From a checkpoint of a small transformer trained on Wikipedia: 2 heads of 128.
MLP neurons of a small language model. Each row is named by its layer, matrix (gate and up: input weights) and neuron, and shows model dimensions 128-255. Each number is 128 + 32 x the weight over its row's rms, rounded and kept within 0 to 255. Numbers have three digits each. A neuron's up and down rows have the sign that makes its largest values positive.
A block is one neuron, or neurons of one layer that tend to fire together. Before each block is what it responds to, as a language model described it from the Wikipedia text at the highest values.

Plural -s suffix. Plural "s" split off as its own token after a singular noun piece, often after numbers or both/multiple, as in side-s, patient-s, phase-s.
L8.gate506:153112141154156165100081132108131136095155090120175191145167067047110084124145177146107232124118135124121144164057143149079122107119097071044115107114111139079110170120100130137096059131153170109101119088131111163111113140075106152136139140140095062086172077092121115149120156162173100121126123168123121104200167105136067080201104103115093131164116165117168075167139148122118131075144
L8.up506:097152094131182127142083085152157179142131106058142155120185143148120133147144147149115160151197133078139158177127141108157147119176124108110085122168139143130151124147061154111107072156111195208082123071131131133136178088133157205110155094058122092080122114152162130061114107127117125170156068104135129091165136106142122164165111086117109134095132106090164190127102148124178099072105

Surname word pieces. Word-piece tokens in the middle or at the end of personal surnames, mostly in tables, credit lists and sports results, e.g. Kmioł-ek, Na-y-lor, Gonz-al-ez.
L14.gate83:205114150160120140100170123104122113130111101069072091093130079158116122145207192115139148157157082150132160166139097128136082131107108083114157143124106132146129205143162146144086085112140145076179148205090117126091098172067104159141200129155112160159110163161052077103124166118072076161139139137157089125102163154126147124096121128167142168140172094079125152093148130124129045126158
L14.up83:147076072132101150154200128100099099125144145192053043093133109146122140123156095083063122165147122179131139124159130085165134104125147163083100109152144124161134118113101138133129115144125159125117095123190127136110149202107055110098097147148121115143114133171113125130081091106133146115110124102158118164132080145163192159110120078185176112187159150085151126084080156157106177128143
L14.gate94:105143119128124106087184131155165095130200070171143125120136134130168101145165107091124136099110037106148137114120143135110134164136118132097119093134169084146195136165161171149172104109093149123175091153163082115134093122137104171163061171144099117110119081108117139083178143163167096173054068155051140073120151163105127156088144144103095146172100133168101103163183138113093122172138
L14.up94:136091106141142100114148156116092133117135167138115094097161058200174121113076089135159142106139144190090105158123185094165119168092164149109100114136154084153175131144153143086107078178150120113115146166111095099118104144137093209103121083138101084142092119148115155114131108122117124145119144085128148137190118094012150140157149128132080161152193135074123148084121107114118148138112
L14.gate101:176148111185165078154102170127156141130176057193146156144161108115134150148205186121157143096120111110091091140112148158155137107159113124067137173100147160170130177163196079127099100144132113138179175136117035102108113147064142126131092134130164142124110076146090141094142136148120117163113148131117061064146103129109126163151130126121090158118080156089133117196122173098134117138136
L14.up101:132102116105163108140121135092142115101133141167164111112118164174135100088135092104138104127106154150137064122185158111168137154125113162108087110120153079139123105122154107146127134145095124159102150115163129110132100152059123103099066108141178138146117131067132167177157040083162113146142137138068118131146122126061154163113165095120165115119170105136110176093106149111155086131100
L14.gate104:095101122128141135169176154137150134158161078089048141115109158152117131183108115152151171127168133114088143057163126114113101089122125134137149103120168098155146148109125086106136113156136108165157127154096184123134144152124109153116119153154128141162084077117129121116149163139136079131104124118103108114193118160091122123137109117089142137153162114126143094133117055101157110151161
L14.up104:146099135199087100120143142125167103150136083082108107088096084136109111186144131134131140082131134079100123179113147110180088145092120130095134135136147137154092111119119165120212156084118185165141133134115115168121119120114121092129123084104159137154121150151145178171153132166106103137092091142214113136130131165148139150118076101203108099101166112082123166158112150156134192149142
L14.gate115:088121190142140162108086167131162122135125142101101121130152074162152127147185158081146099072100130079178035123073074185195144082094081061121104120098087076157110157090172200109095098087127084151122149154129108178159153160152103112101102175091127141131114078143104190097118157176083160131100156083094142083158099106066104156175112140171087151160109063094189093192162080114097109136116
L14.up115:158089170103128133124093071119127118092118192065127163165136138085113130125121077146085155153089145095169090105098120130137089121139110153121120172049117161173180121132120150156160123059071113151176121154087143183141193137079158123122076126141148166163135162067137185105101134115197174089215087141048163134177135122153116105176057106159090101156148135140148194149104085116081125155168
L14.gate175:161126153133164177060101128095119120153107147099145152107116151147129128132118110187154133152118085134148092179207130185093069114129092186101140112129130109173166146141138123120116132101147098119134160126094111115134157099132146142068075112126059180162141177130146147133140105088106137096099093180138162126162181159118102164059129133083135177094166095099116147152077171119141168124131
L14.up175:120096177135173107128126101211164110138124111110118095122147138181113127129163133167118146122176140203151098105097150192164101083117147135105174094113153124065121132099107135115136118108104108094174133185088088156079095139127149120130048179188140144199129073137092151062150175125152130182166114117135095107080105129078128156150171079095093011112093125133119074166120089163128118095082
L14.gate177:131129141142084067093150106115162142136172089130101124124116104123147111172145060213142114063188117128160096105135125156148106153109139084083148154183145167134102088099156135091132140129098124118178132199133147126174162102159128128133093139158118089147107104112091110126096133149174143133089095158112129118126122103136135156157121109125115157106118150113091100067119156179117104147180
L14.up177:079127116098115087078143146149131118084174074125120092137109147141084186129073124087113130135182093132095145137109150165133099147079139128155154124094141158144075131134171090095048102088130071147136115161138122153080074137095132157082165095169132140161128090142064106056139184120164121128137165164128109080129159088108149170110114120084132113136124188060156159110096098115138145140158
L14.gate196:147176138159139118109168170192141099137134099107150160095192139119078155144133121128132136044124129116099127106133128122157089047148114117163174110116146113153116122098132116123097146147164169117132161118087101135119094113104092158105124127084097154165123110112146168105136083167085091111110111120097130145169094146116120108140141163097155140092087098126142122149131140092164137118025
L14.up196:132099177191141111132102104169150080117123114122134126109167094113120148152172127086114087119098116097174138115124094160152047155119086181143147144107146075138094096131091090110079162161172137148183153153104107128134145162055108076089179149159150199175107134132153147117157095113095146099091129084113107131132094117118112110091108094095142090091087121096173132161074156107103102160084
L14.gate234:074112113121143101142121216129179088092139107133083135125048211204107158110127174150132155087109108113171154120077116155144079155098125083089122129099127157120059141121130117129141156116142113123129159148081110089207112105101136086131117141071114054163131103157163126077129157140104114171151169190108159142116132159176124110096117119097126076127124079081124156168128151131088203185116
L14.up234:188155150110134140128115137111135182145132064089116079138149121099116055057127091137151158099125107121099149149059137161171128169157160141193166160188119116126100122137112069099123103092156123124104118154128109148104092141124140071138124192131105121192119164092144142151167140156170172162039177108058066148119189093124150132130123138146137126116143081106134087083043140159088181093066
L14.gate279:170120186133128120101137073061169133128106075085073144100128100172090152182126146131159105166162095076121094176092090080119065132160136104098158144097152132141180143172191132182098118096093101066136083143121077122097143102119193162219122128183107148133124143131109165071150176170089086121130137143109047110061105095102110138155150078113106147103111110137144147091156120142172127153153
L14.up279:155094114128178077101183142173155195156133109077135121088143111141133107157159117124076141160163064131104149116122122161165092131103115098107138102154167069101119145164134147120137137132100115139173120151095133108074129194104091136065181088083099211205096133151112143132166142136157067159128139171188111101103143137171141109152037119153135109044117185120147117139076162184142130139155
L14.gate339:101153145175105095072169167079212179187161120175102121155119110133105199179114160059115134085194162082154136112115102138137052148086126106124092131125106104137125111126147130103134152075091073113186126161105092102120173168096117109145118140117146122139085161139106109156154189173123125082140154138041139116113129135153126146115111093119168119060132111122133167128139073126112104141151
L14.up339:086109121138077113098114133198185120144120157153135148140096136058132174188061116099091146137135159129126128128142138160108116180146106158093069117143089074113113090110170105120170179120142158172163081165154166173164085101083093144072081120123118122115144172086195094111150125081133148066153127159088090162065133145091146114072158132200176126179154114134121184071075140117097135151103
L14.gate429:063147138178139079103158153147174119119127105115084127100113073202168116176166117186128116082103112107077048122140193116103069122112104142090152112144112087127144153074098156115105109138142130118097113123073116048127120146077125139116109118140131160163135077125080168097124068135094156189088117154134113147167128134114178166130108123109122148110158107097107128147133145171133145140115
L14.up429:124129131096142141183095172101155093112174130121156140137071164154149149134119149117203090141116228190162158138144134160159069104119101137140188140101097155094127062124084136143149080095104193154174195155065117114184072104096113149119106154162155138132093114101145136199092099155183154113137097130112109158124079128111155143125117127139137150091130148143175079109121128139058136218095
L14.gate452:171100159159100155106160086084109118130110064140125093082090078172130125146126144098139142098103127111155113162145159115163059206114164118095117120144150102142157123193134099169105040049119132125147152118078093156168117123099071105097124155127145184180114124117138117159140129107091131104100108143151121132148125109105081100113168118161119119169193110127130158129131097130162206162097
L14.up452:145129126155127130095165099140193147097176156086183153098127103107124107173148176157137066117122165136082090066123141103139107090103155136110164072129153102175162155155077175135180130127093147066129148144118180148107105129049101053150097119168137083157104090168123129073112113121072163132139130184122084097215098143108166126150139139117128152148129143080095080167078129149043058084152
L14.gate602:150129124152148101094143122142175161136164119104127136075107068176086143180112063134207130132162070107114143104052089146163086154113150122111162144147161115197150155150071144143109109109109081143167095129129104140103130151158080105134114161104125167200114107166108168122156119121124123179095122133092114057130104160103138162174111091128120123102138131078131134165094138116115105127161
L14.up602:141139037086103124097143119114171096112133106077096100158086092145120119136127109132138174152146125132127118084116119094163110224143170140160151145127153070195178104098080095143130141148089112144137110173168115131105094130159047091142099155182074121124105092092089131121132170075156107147079125183133150107168088184095128163149164093130189117086155114160076151154042150128110138147194
L14.gate645:128126144150093130054133093112137132175140132097047117102097104159156160155194116118137142114190118124151182117085120090136118139116118151121165130159171140115161193112094102083063049076162154101169174135149103094118156134142163124115122168131137114124154147150097149103142119150123102115076120170114166079095136148094130172188104118139101077110146107125150140137179092132115142130159
L14.up645:151115079133115208065160103091148096125154162064109096150149097143084153119131188056132040135150103113125182137117115076095071130152165150111191138128177092110136113140089062135087099120158122130208140126168176151124121132113142160098114175167136137107139130063046139148167113098165173195128117175095076112146108121112131107126188134148154065141162079148148135145149136123112177150095
L14.gate663:162125118118133137105128118203163103074221135138089074150139153158125153119131118164134136115169110124142148152153155153160156131114111104110164160079151072171128180112134048112123120092170103164182147149125139162060103138083110180158105146158139196156134127110015127119140152125167159182113095134116113115128091143114188138184159108155156145071192131119155119161101141200132180174159
L14.up663:064120128138111092132128135150088100082088143113168118139135145123126054111157176094126096189149149119149117106146173082165139125145105195115126143107159102094123187085102156074076145128100108115166158147116139152135143161085089055135091101167168121134092148181124158120097073117111117119108215140068097086068091084116168060161116090126162119145121129046079142127175129105104103151097

Plural noun endings. Plural suffix -s/-es split off a noun stem, such as town-s, composer-s, architect-s, coach-es, plus whole plural nouns like titles, areas, artists.
L12.gate8:142138162156173112124143138129134119133120132112128111086133118180113187132141167117135109109112092097138108108184143127144093093120103130106171097116157139140103183123127143122101141193177081113150071074105160077099077100160175121211160096045137169147089071130123060113164191124142151142077116075054122082084127121128063145173165121112136125095061162095078210118104094107178156109097
L12.up8:108150139096134137130208149090097117082127252099130122117171124168133146103173119151175165153093107174084156126144105049157095108129161150145165144112123162150077148139116110188167193118121111126132158038149211129104090101164112100129130106087145146125134109186150112157154170114115096147164112132114121126122085083128120095147164086087138151091131077125151119068122116122114114079098
L12.gate40:131082122124140124119089122087134202091114147100173108136146150131085118177110134153067170146094142094126122150088113136094113147172106152172096146111101120177148136160093158156163099157127189180103080189132103155101097164157129118152180114118165201101141086072102146105149190109098180104132114111158199134194119100122114125123141092109077109102108170090117126047101100135155114090161
L12.up40:084169136092155120105099142100152128136190149100091189107153076183097119163123174211145122143183121116120074235156113162070147137138113112141119079101156149153156129149066204045108172138161186138074184173092119148124120148150171131077160149085137077122153095128048143072167096117126115132146109153099140141201066101090153080180130131063082121158105147116169159128176113127088143137126
L12.gate324:181108187147153098147107161133136147161126146091115150113106113075102112128146124153141150157111115126125128136131073166071119174116082134135094123066197175136150093170157197135107182101186126094142131182135113096079136135123125151071110177115138155100086144151052100103143166126132130103039144098058143095134124117074149141168107149129180119144141167081129110124108117102157103106118
L12.up324:120147123141084093142141136123112146091145164133169200170088140142089125131157127119170135147083181109066103100114135154119142125169170133139111098129198143150130131089163147112105113131113145092122128110133159083158106119114130084204124152118128170152128130073093111104131112084165138197144153139119103160134125080082150185135147131125169146141111097054185094139110102165124100129161
L12.gate695:120137126110209115105142123083099160207122147053210162133139109133157111174120137158157164111093131138142138118108133179079138189146119118149123077138163067115133075165077143092150127134201119170124092126125158132172042155145167176151134164096080181091184070136141069118112154090140141130086075184125182088187114093099158112163097118095110121160090197069169133118126121112135100079150
L12.up695:141192135151126172109145195170153147145124118086143148027132104124100110109157123074107209168102153123148147186159184133085106139129115134071146131097093115122130123154118157134100122101161184110149153161089127185131110100065162133099136174174170172145138112094160130082165157151125057171112132106098148121115080117143112162163115080105151156212135119111185117103167150126066175128120

Mid-name word fragments. Short letter pieces inside multi-token proper names, often foreign, such as the y in Seydina, ub in Zoubir, i in Pei, h in Tehreek.
L8.gate142:134168110097147115096131081089116157181184088125125119079102154098134080112205157100110143136151120112113068159136096142132148123114127119100103177059114085057094139249129135191136168151092114139190142181122093113168141136179115108172127153128103115165087085130123131128122117142139061178128119104128177117106141138140056103123165142135141129107126111123110098172128136108094068081096
L8.up142:142137116171137106080125157167116093113137128091166086176120141093141138121094143124078127108165116171180200140131155125149173184111124106154170072118074097094086157141153174079140128162087102137138128111120074124132097138124170132115135167131119104094116139118124165110073170170129090150093127085138101180148080122105102067154127175088161126158164107090147175187153060149096170121154

Personal name completions. Final subword pieces of personal first names and surnames, plus whole first names, in credits, tables and lists, such as Kat-ie, Di-ane, Schol-z, Rachel.
L12.gate69:166130093148128143093157167139106153150159071099138077126094143121103097169079135102105122114134087065143153177095141120106143101142121147130151058098137038134124138139132156090121078137191109162152168170131115161151085134136103150155136149173079139100107113079095093092180168140137094102107133135061126086171136190034085156145159166137087131112137126105104147153178151059096087192128
L12.up69:071153108106088149115167123105090147091126093126082098103127116127165066147122105129125162064131082141130142097109097118186079153068142158151097073091103125127152142128132122086122032100125121131076172161099082147139108166169139123181111141228079122113110066096138054137118131080090118126115078118139107137154130174070158147128171148163073114148129090099129152118192138116102104124092
L12.gate79:143158117146113109129113113123099137181171106096148119092112150136141133168154215107115149095136110059118121154140094108156138165061122097132163050177204123143145137136168117067146092140134159156159203173118132141129140152171118110155115153169123212143090119108113124099152114159131141161056148113129142137111129164089153117107127112161122138152094083112160141183145180126046130153113
L12.up79:164108123078114171162194121144091154084165134130139113101167135065208095140117108155124101122139094139150111093136082117047148123105153121103125061123169098121166197120116105100100135122184095093153165102076125124123132105144137068179154141187144170059134094143143103127141107110104091111159156167060159090116125146072154093138124130139205104161139127117130144086097155042109133127158
L12.gate246:150126180146182122043146109137179103129168112135101113132058139094095085115104128118113173115170096128168080126167169171127093166121096133086100091098117159161176194133197154132144130105098122140181097116099125141114106128131131150128097097087089187086117080157054158131141151131171108154072151172116139078139144138066116179145150163073146082119143151111114136194142128184129167175195
L12.up246:118105117127081169116161152077106112140135121144164090122158143131102133119149094103158191123108146208143126160098121121190118214145137145094147114149100108182128191114123146075116170112054137108115126077174127141076120106130125100089106100097111163083133200160119094180110146138137104111121111128150134093157141120081173083074197147173166111107164091124102103120109107109121110123165
L12.gate392:137142090086135139115096150052092153195158135135076067116118141176143110149061117159162133105154099152101121110123074069127122125133114147108112120106155131208148161179183143100149061144063167153148162081068109134101081130109127095141169164170084144128095142103113122134127140115144088145107121153119144124173174195039104136123156129147079146134159109121124163077049146149117099167168
L12.up392:119128105076114148100193180173101171148182192116169149096072144152116083148117150061095079076156077084149158128141081138126112142145132105085144067147110071134126155091132119090137112110163136148123104170087135146129131156103107067079112128102108169202102105107104123110102149151150126102076151133104087050113088118036104105121184136185139175058178113091124142174115145114082123125140

Plural subject heads. Tokens ending a plural noun phrase that is the subject of a coming verb, mostly the plural suffix -s (battles, models, tours), also people, members, I, who.
L14.gate51:079082129091144179139093105138092123144134111116139158140139081093125173131090149079173125175087113141094184176129159112101072098092071142171152126130118113139140156130115158154108080122107090149169131106106090108130172153135136145155152123091108141160209070080152123145131153138049134150153109138110147069154140132158117133139103104094095145083125118112182072141132141106193159180114
L14.up51:163146124123103105102170131128111151150131142127084099098102111140066094080153189172181158133125124156142174170126139156102190078135109167150066096128131094086090097122116084187097109128086141147174141118101140129124099110103125114174112164100090114095170152094129128173199146133146176124118135102129114195182190104198139136180112130140168095083155104089151051118107084167114150111178
L14.gate64:147167137111122153140164070126131097119102064175129153101163089113157127131148144110197128165139070120169113125077124186135120131096078164150083114141125122195224151140101090160120129115193144139162217182119106166084147122107135144175087171091114100120131148116146108105088204163133079126134139141082091059173118105104141116143096148159133118111091140053151093108208159060115195167119
L14.up64:136099170132125146177116112064103234123142120121129154116166144108111125153087167145140172096128188151203153103171117126141101122165146100118125130136115115100080170117188110129168107155161200158132149146144188125089123105090129080126109093101108148104123172150123171178073116111147096150082113129152116141217120132141101159141151091089137126147143097151092130121095055153105147136156
L14.gate72:181100137137137124124136178121132215138155132113116135088132076128158117152168087144146137137148151089117083109125141128124166108090080190172085142123064145160151131195116107171104140140119134133107156164119054129179173123149122128190080140169159096072101131100166091092141091144111151145155067124129105168128103132075141096132101167117088063109105146161121122109145094110131093132121
L14.up72:188089198108147120067151161094109203157138156108132153180173110071129096157185095106195120195159145171098109087103148159144067138183141158160120124127140132142130170078069161098113072148138172092130097145133099147164151183133109150083107092107084140184158128064173126115132058139102091150121129163084156130126097099132085136159161056097073114129052130150128104128114055193112129127144
L14.gate194:142121135145165158139097127121125117122115119074178181107126118143135174149096127159163171185098133099104171056116138147105118180144080131170085179137074128136087220220122116089069099093157141081116116200134112121187121131086158121130141080122061097144149104154131115089123141185112145167148097105095121167161162153090087100193099076121069079114023114118115152124130145157126135127153
L14.up194:145088097065169086117078101144076163146121084103165131145201190089124114127120113188119122156097145088131149173198129146096094096104121116140085138129155184114127159119205177126163188129097198158155089136101143115110142131117106128132139148059130143152189092138149111147174102145141114130155102107154170138137130152106103165126128116080112165121163088146113178157104081059106182131179
L14.gate195:157153113144115119144135137139159136158172104135093115115132167098174149120121153142137139135141142113134127139175048138088122122114051058110182182126191162108158088119184173132119064079166074100097172160109175140118117115123156176123182125183101153147090132155128088066181175136107154108155061116140184108111158157118114119160103123081099121166087113152116120131144130083167105117118
L14.up195:118143157129168165126075166097172091154141124115161087083193136158132110119146169149107153141129112148107104116152167115136119122190115138115131117122109160117152160151096148127138087178185081097070150125178108116158119069159108155141102182142230130154126101163161078106137166174196142124160122090097091108105151145104051125148160124134133132147122096153115135131178116120127101112115
L14.gate250:094149097145173181169185105195149152186124135118107112058082102107124158131140129130121110147116094171167114146184078173142135103144081100110126119101118164051139150115094137079105127109128162142085132167122144118079164165075147180073136166105076063137114106114157154107141128116116105132100158180127124094127143144155115174150094160150126138128110119124119075177178118137150161116089
L14.up250:160053116119121137211191153137206092134117086093170130121158138208181110130150186132090129162121129134113111109182193069101108084088125083142141116140075123163134140191062099164156157083080103178123221079192132087152128155145136125078170133117127092141185158161159136165155166119141073162166155118107157121132115130166136068132136123164127129090142163091127083098131146161097119107162
L14.gate260:118065180159142146122132129142148195123094130058106083158078132097113054169130069100138146128136067134120149127113079148172068167133093133085090167116116147159129123155104129158133140169116156115122086089108038128141119171144127105162182109151113152140177152117149097117133134135141149141150128142126098071114125146132070139079117140173148082110088155121113141159092111151126153138113
L14.up260:140074114123123092085076112148119103116150089110120157136151215121185092183113143162146136147167140148079129157152149172112105096098123088153153126129132114178161096170153142195105105170139093155132125099129164121087175112131098114119078106144092097143166148082078135086134116144123114122167163146142090140093092124095143219160128111106134124184111171183077132141078108115141138116159
L14.gate287:107114209196165114160104102126104094133126114086084096036145112133137136112070137160110112125128093114103162127169131136138104127077097092156117104144111081149125135183144115176154133150134077044132078136103079161103166156121189147096177131082088173127126116179099166097203128155111157153137138119124162108161184118140088138189132102100122157109119138170084132146110087142102126181164
L14.up287:101097155126106171151114139142139103094115164157176084094075152090123097173110131145159163103129129125087074164177120114193104134107132139108129087114118129127089159209146125084154144116163101167137123112071125088077161135096145118138164194115109158156166104162124078125184092161160117128171150116152167112136159059101079129147119141184097104119141122121131097115158085091098148172145
L14.gate332:116153150136158094117060115079165184116183158136187157108111127088088116176130205169137152156127085157120199173097131202106160128115102092125127098139111122122140200142098127129141069152152162134143154138170137135099151126072171148120146098075117137163199124089089063151136129190091113132128153124114098076187127123107120174168101128046055168132075182061139136135131084116095157119145
L14.up332:099046150125139088072119143158149145063105152076238187121122190067111104125152185124134156163104143122082162116157131098118159193142109131154102111127157120139133157203107146133129101153161136156124120115159184157192167131058179130110162144096135135124169120133078112133113133165148102160079138057076116107140117127116137162149136108121096143171104134088156155182123047151124157163081
L14.gate334:116113091126135118118134145140158142159122088123131109102098109137113182149103082111146169143169127150082165129145132129097132221104100122138093130213099125139173163127131084159080129125105118129116081183134149144156105139141132141095141143181118105126137056078094107122128213119141162117234111151096172148154182144118119133146084160107117110150162153095146148214138090090146115157158
L14.up334:113153100132125105145170168151166122081106114088104139140202113076133116124151149164108195118120144143108106171086204139036094154094155133165161095100089143136130174169137130028115102157102233172122171141147060160127100155128119117129134116128108064142173129136099146138163135129150086145114126152137079116100134132128061081163162122091124100063115165172101148085138123159150121156125
L14.gate397:156109160176136163121068112121157148173136133057106141064169066113135132158108109143148125145138163092139154134067140197112090154114124081083165135129119139170132144142173146096123095133206057111091133181117098149144109121120173108156096104147115153081135118144088129078134143125120136154190097136119122085089131124107123147145192097136080144131115110084146073155134124090114159061182
L14.up397:146108108139117118101094149114074169154139140104158145133150105076142128121132151151169160146125087165138126133138156173097156142147114101097145080154118165209118179111139147159099139172132165170060166179124124156073122159129098143110120146093103126128126083079163056148134113075128110144081095130124110111104149148032104088173182144110091155083152151119138157152141141130077166088119
L14.gate447:134110173160146139110123115101089098160120163094148149095156096114153137173080175123174122073145078151145100105112163094072122132097126091143110109107123134139137125161141143147156195136097155139112139117081109098112109127136079099067101113119143137047069149102215169108120230168120090145152135139085143147142150157093152147119152163070079158061081210139121130107109098117141162100088
L14.up447:111121116124095087122093091118151110154132156097103162121188110176156119167062100148182176147124157113107081144125192135118103118084127103119096119170077115209175135120170134143105118138158108161126200119067107097040121086091135108070188144125120107167149164149137135125182122084131129097193104131167073104153125081172104127218094184168144141112145165161134102047123153105154187116185
L14.gate550:151106144112161141043072117109126093124142126086137122132145117125148145235097134230131161125121092127165136122118106172071102122084115121110150185135175168172161177207127139105128151157133148118117120158132103133136100097122185181120162132069061133122145178142123143092116103148160139118114126088133110063149148162098130078110142131090078126123135201070170144073135152080064119097130
L14.up550:134156100184141091128117084142121144089129151044148136150122162091154144121168153122118133180086091103113071132108117076140147115156132167169077173082123138088141131223108110114124142154142183140120113094087184125139104103101129117171195143110140093066114149124139150113141088145099095173164144096137124120159079074142210135149124107113137132143174108127146124077115086108167130126091
L14.gate565:097142150209139141094127124083134096147109151105106120153062090134110096126066141204141128120173116098116127098156118124096114117102091151156178162161133134151123121166125168141095160143161118099085123114060142127143167169099157143172174135078144123188144073105128118074164162153122096182170061161080114131159162152114169130144048099077124089129129147135174118107111167092065099087175
L14.up565:093153123086096146183109077076156109088172107177081141168074106134201145168149158152147146149103098111127090132122135130068113143146135129157146138149176123168169097102144095114151095174112190137097155109154140098114107099157125092128206116111138204115136043109109078135173151149153121128143186197068117151102104114182126106151156157095156155194100136166148109097162105076047119106130
L14.gate612:193165095137143110104112130106082126153126132157190165169089096104087114173157100133134149145071137139097134149082100159114108151150075118203126169138071111172149179172150094144110098105085139167113100097144157124140120127131118130132119162084092116088133056021164144138177080148071114167121117092109101118123094131083139086098135111091121122155087116053158134174113087139069159134187
L14.up612:162094205168122142147136126185100121093129120102128129081111069122123166153138139158127079137106134129123098098134173104090070149152137105128146077142083158084162152133094148085067134097085107108080146164104109080135135063122163182158186144139109182109152101083165115125115142203140143107078111130048168114107126134124207097161106099075111115113122155142120129137150134149089126180196
L14.gate625:170141170166189171141130133071129143121164118138124115065144080182114121166124169117127214132122103092070097135108095194090115105104089078109117150180164153137109096177129193081098120167186136142094138159093077097093136155133115111119102130164075102147099099160119146092174138159116089114120133127117149180170153098155116092168118108145122133095126210102136074108129181131156167106175
L14.up625:112096133149131112149126021131173131085127191151065163092057095043080141138100171130204097107148119159151164145077144108101128141159119180144150084167111108180053056120123114086176115162133183131102138159089180128117172097119075139110112071149109129134131100145135181097167172105122205096143106144122116147160140189108186136140093104095171170164133151134097145177121159132187153133124